Weights of a small GPT-style language model, trained from scratch on English Wikipedia.
Size: 10 layers, width 768, 12 heads of 64, MLP 3072 tanh GELU, vocabulary 30346.
Architecture: biases, tied embeddings, normalized queries and keys.
Training: a variant of Adam for these matrices, 985M tokens, 15024 steps.
MLP neurons of a small language model. Each row is named by its layer, matrix (down: output weights) and neuron, and shows model dimensions 560-687. Each number is 128 + 32 x the weight over its row's rms, rounded and kept within 0 to 255. Numbers have three digits each.
A block is one neuron, or neurons of one layer that tend to fire together. After each block is what it responds to, as a language model described it from the Wikipedia text at the highest values.

L5.down70:121157123100074210133153116104169113129122136101107059086141132106133148130095202069122131097127073159123097133131108111135153145117144182117164134111121096137103140165109086074165148087109177146104142171145095110115129202093152151131149132080120121156122144106133109118106156112130124110112112185105139101070201140119072070105144120145124094128109150117141104052133126051110087221164
L5.down611:183060164126113105155111133107170195139159104145102138147027162101092110131198112246118135162124171161139081152144100122093155126095101148139099182147164170130102096118108122088092098103106101073110183099109097119183113137095077113117150090172145135093085089127136172089137102123144128157183109132152124144130127118117175089145139119144146160130200105162098070117085125148165141115138
L5.down973:098106163118122152097117105157157095127162137129103103120123127080123153084099104186109128142116208123103059133077149177087140188183155076089184194108178099168099155157156145133142105099118122153109112140119114094153117080173133136200156154104128071162145129106124125055149105066087160136130121150135111170026130130135149081100144123136125112128143141112168144107111113144148117097132
L5.down1134:093107110102177139158179136139134140121145140152125087130171133173085118144142054169148139130167157148145105182137146147166145100143169142105173189169108185156152106128137155101123121164149121077126134096114103128116123090080154158161135124142110142115159114124151093098150133129092135052101161064114157162046131121140122199131106091184094129143203021105169101128125177114110055132175
L5.down1244:096114082139114148109153180147096120128147064148149159125082128128122108108141149186180127136148168122126107127144097132113109136164126148104082168125186107170151228140041201147159128140083099107159084124087115144101099134091116124126134140081119117111105128099170137069140117184086125180136152127097116135122192166135053076094113080137113096120162146159107122189096155072094153158116
L5.down2243:166141091060114144098124208137077099133107118083102140122116144165155125095170129154101156139143128123104120120093146162165075157135166123090135119167106106105160120130162168094162142114169170119167119133086098108102133122094102170124148076096130140108138167138097168136171133184118115171111141079146106074110033130116169109116094196128105102139135166121104134095112184148148101137076
L5.down2481:148104129203133073165118120114127150112140092179113107139170144177112152089133124157199107113105081130156142112142155136195117135165174126047144138116115099168137114093171149148152113037102078133109117115205183199109170149128126106125122115122135081156098153126109059091153132164122163116145151146155145110056175122111097155115069139091154110162092152132136174133108122121145105119113
L5.down2895:131107134070150130134174097137165108188165137164067123133200114152091113164094144197152147149168135125155111154048111085152192107161105133143074159147090138151125086117117105131055143160098102121066145106140124135113088138112082131136105115170111087179185109147143127118149123129077113060158111066093139141071124115182104151076201174165110132147186092123214071137135140144157088131079
Description: Partitive "of" after quantifiers

L7.down19:076185099110092140149170119075132152048132125119110110088126138148145110163136167133095122117092095132129127127114125073157161208168074106158127183153104106125097144187136103105124145090115129138098109090105134068155167074097132141121108125089087121134115114145115129144166102149128147155152116131106130210139082120132148155131118165120121157137099118148142101164143138122174120222128
L7.down420:162180167154091109138133107175117127120104103073136110102127144180102092062149133074172108167143159140089165101143111051110099135079119160120131136148083147111138114172130082173137085121163153134134043115163148108176182092030163077063165152099103157125088145153117106109135114141209113095095103100130214117140140180039169129106161126126179117147124107106142139112130141124161141128116
L7.down560:139120110138139130139109129149095160171120169096062158140116108112141143183147063102090104163080091153126138137163189090100182065172103114129149113154196113103121117217101154134175137180099141106052084073168092141080144181150129107103164170173117117097106168129131158113079114107145122099131138131099153208075127149084171146093103097147135148124130112151125151214073103134106156138118
L7.down1280:116148158148129112160148111157104092136164168141213146153164128133124176117161142152061137151144141181115113163104049150107125106119187140142151111108090124078120139156066130155160106094138168132197094130169114169096080071107109103121104095137136164105150171127158196089126148087183110134143095170105118081124134103117136134132155148073147144153085127129133202091111133163130163151137
L7.down1814:168174188126154107148113135169128174130097107124121113120101128192165134103098129097132064137129141154155135079077135117171092119147148110175089146124094073142139135122150082135142148127174096142172103136167185134149110144088102123125168162127165113181148213123119083105116120120131170145108129132175125090156141121173166136136082102124123125133105183083113138161123042152129159203138
L7.down2193:098107098129119209070082142127115093088075140167088114124088209143091145115175171146153151093133150136120115218119087105107069144098210103172105153102138101104116117171124114126125097128136174143099127165185122171149055099076123115146188052066141171137108088129109099146143102070110177128109169057199105045136149051113139161118137112132149063177117149087140141116090137145192200119150
L7.down2664:110138102132118147141139089138169109116073121129136152123124134096126165110153138036108104130101122147112093159188105112180037148134142109138090111107100079123194109088168161120149114107138138106129092111173071127141124130146109163140150127155138168135148119201093091212157149179168160097127132122092128119166117101107113134103101131126141128124113114149097154143157136168157162107112
L7.down2722:111211083136145212129112171126109154166129078161182095103060123108173155096134092092133123104052114143125145140164098116064165205092159119086111074148108144181107106149130118167156159184152111139127050157172099099165100107157104143161121186080106088126096161125102107122137103135104105104097128095149187106110134149113078175151130122198139102093132134082094109116215184138136139146093
Description: Mid-word vowel-consonant pieces

L5.down149:116108146126164039130163108137102141081095148066142188096105058091130128159134109177120096137183151131151133116079088143134158092171086173134132110127129134118141113102113158089092126099115153118129166104085148084196146132140111174144104120158115129118126153066132162160186110120136163120107124098097076128135100149085164090128109162140099115112192080114118121128109063062124090092097
L5.down533:116157108101147114102155126109118113097173169180146087144115116146140104073133097136140157119144169171083117139135144105126150160101095155107165091136098098235086099108115108108152107118090148142120116126113133133135126097142109125192087147142134128062090122103140103135104109186097118134189124157120131110153104100086133090121137121165102134091122086129131149147099181070077107118055
L5.down662:092086135119140117104139121118095122172186121141195051123145130098149098069128103111113168102140111113099114157157199159169138102158139123124063130167155097112097127123164147136065108137119079125136109123161109170091115056099141111111166171081124123135094120118122119162133148149150160124069123090119163100060175137183091134165190112126089168158100062109196131148076131154131150094075
L5.down667:181121122092146100098147118098100186150141108102118150171174085169139096127104109114105160143127128095101078041134079144193107160192140125128122153117110096137088117113096157074151154154080153098113120177074161168152140118124199217132088158105192138133126092089108118085130095123106129121179098151184108097218157191099145105097116140128120104122151166094167140121142153093114135185142
L5.down675:166137118150119147150119121094140074098123151140160136126128193122123126055158128087162077135077094127110122172170102118149147098102211163097134143138105099074169131182121107129084094125151129152158096153157142185052163157099082193124144159132115213133137108112149141112088120141103119118166147126192170094125177118148126146122137114105158127117109117142071133161123133142147169242118
L5.down885:140077161147171119094125099121099123115098126100174137130168160137144131167140114125220153088139111062119194113084177179149130130078186145099110104096170063130173045125101127147131146129165151134096109111151133135111082146160139173099204154125113127201174144107112145118125122186144152129130060161104120105091132129077196188101141174191116111155159141104120138133056100147167161128150
L5.down2088:110146101140127129151176151110116071176145127016121127142146126133141119088096091063094131125116081120144136161119122123194110163155190119105108037136138123098122106148120120126106132150128160113164097118163132115103105155154143114129193073116193143165145139095148160175171128149125082117128119143060164098156140170076162169105156072169128128130122117114108106166130100051154127142109
L5.down2827:172095105136110072133133091170083111152116155085131085120158151133171165148066114142176090127112118127113159161101157166151132120121108126085109171166149117141140143123120136122152130165143089145123074146112162132101107141108130097094176125154104163150132154111105110158180100144118147128186135072052171161134090172165137143077129125126067155155103195077168098129156113135153161171119
Description: Second piece after initial consonant

L7.down64:110154094142185108096147140162133150091132061157094115110135160129148105135129119100104178175146083172159133077163140128149168169094146103168129100102100115124114140109110143149151096167099113122165154121156082173142139141127147138122098137089157082137100146065131088108167118117129116068157142108171106104144112116138119086173158115124105091139122140105121134153107118113131130153090
L7.down387:089081180095143110140055067127149086145178166193137139169132116072100153135118127143163110132135188116097106146105137104143086141121151072126111118174154114140103156130150085132165081107062127119082203128171120115164086145128131121205123149149109147123124089152164100123116108109137085115115148118109145157107098144132173127106163158119150177121134090122146140137112132149119122067104
L7.down1757:139085123179107171139060121079150092093140111089119070131139075120112194156120135143109133151135171177140113135085157129073058157097149114102130100138058182115127080091087128075128071101137060084087146094159083168121137117130103136166161081154148099109117094171206117144094099095168115090098113125137114132071108144163168128119145084137089138101121108171156164155109124112138144112118
L7.down1802:080150197108132078121086100087162100155140170164107083154125093130101147176141150161136116104151135123137116137151104118152095107118082130132093154123148122121126097065132141111181105125102112106091189105190106137122110087118101116188134161134136123154130104144122102119143139097165124130093145123127169212124084108152211119109163089162125118118194127120162120125144126171144092150121
L7.down2387:121087139116179115144119198151105118104127096143130142104132142111090093187080145097122105142120129128081099133168090086128215130187124106119119079121110163137119122094114128124106113113108189167082175189164124148130084137150120128128190152148138136136101113176184058166096120218079097108148158131132120180122139166132079135157122171133157141118129124078127119108125105179147121140156
L7.down2428:133118151135160129125192157105142164150061133103094135054142136166115113133170145087070150145087106146146138118130105168116088157158131203160178170134103164101097138108132165138100139109163129111158082139154107176140133164129110114082103091146148134114116119059133113153170095118123120142115138125190125150141052148166124118167127115128086111115108175116069116112154148143081108080071
L7.down2522:114119149113165103095132136081102127111076173073131140084110134172120133126158128104137140135110144083103152086083114143133099168194098119066142175124128119154104133130085154066135166131153159113078092157077162125113084156115129155077146095129117171116106095129079132146146145175123127165133114155138137113113088185200103135203133134140099119147193116081097080130182127158135098130128
L7.down2574:078100129138144084126065080113131113101141179139089111150136084075163165147119110117095059146127203119147106158178102138087082088166122123114101145132125132131167115155146172165113113099126135090099161152160122123128107135074107152197109112128124106158068105152135137118124108125154124123134151127122168228124112134169208123108184104114131146153118037146141127170172109135193129134112
Description: Plural noun-phrase openers

L6.down941:114087145071137163155137135111105078156069104106102177097117148085097143134069130075102156143118141063115136132048106128080106169079152102123114031172144108132091097167047151171115095178113158141086137130147060135134147060111116086141137110147097198174141061140120166172153131104122203159166101177138136103178142147106144144131108159149134130148116180097141083135151081156097145089160
Description: Mid-name word fragments

L6.down2849:115112103112168145135098131148147109068146163072127158096075120112105196127128168062139156244137104108056100150138133172118097088108128092107111149102135186109113122093080115120159152151110168114185095072115140191139136147148113121120125178129102143121082160101139075084161147144110131104111135126148132100158150152118152174178135159099127093186155152113120092101085084072177125128116
Description: Set-member and example markers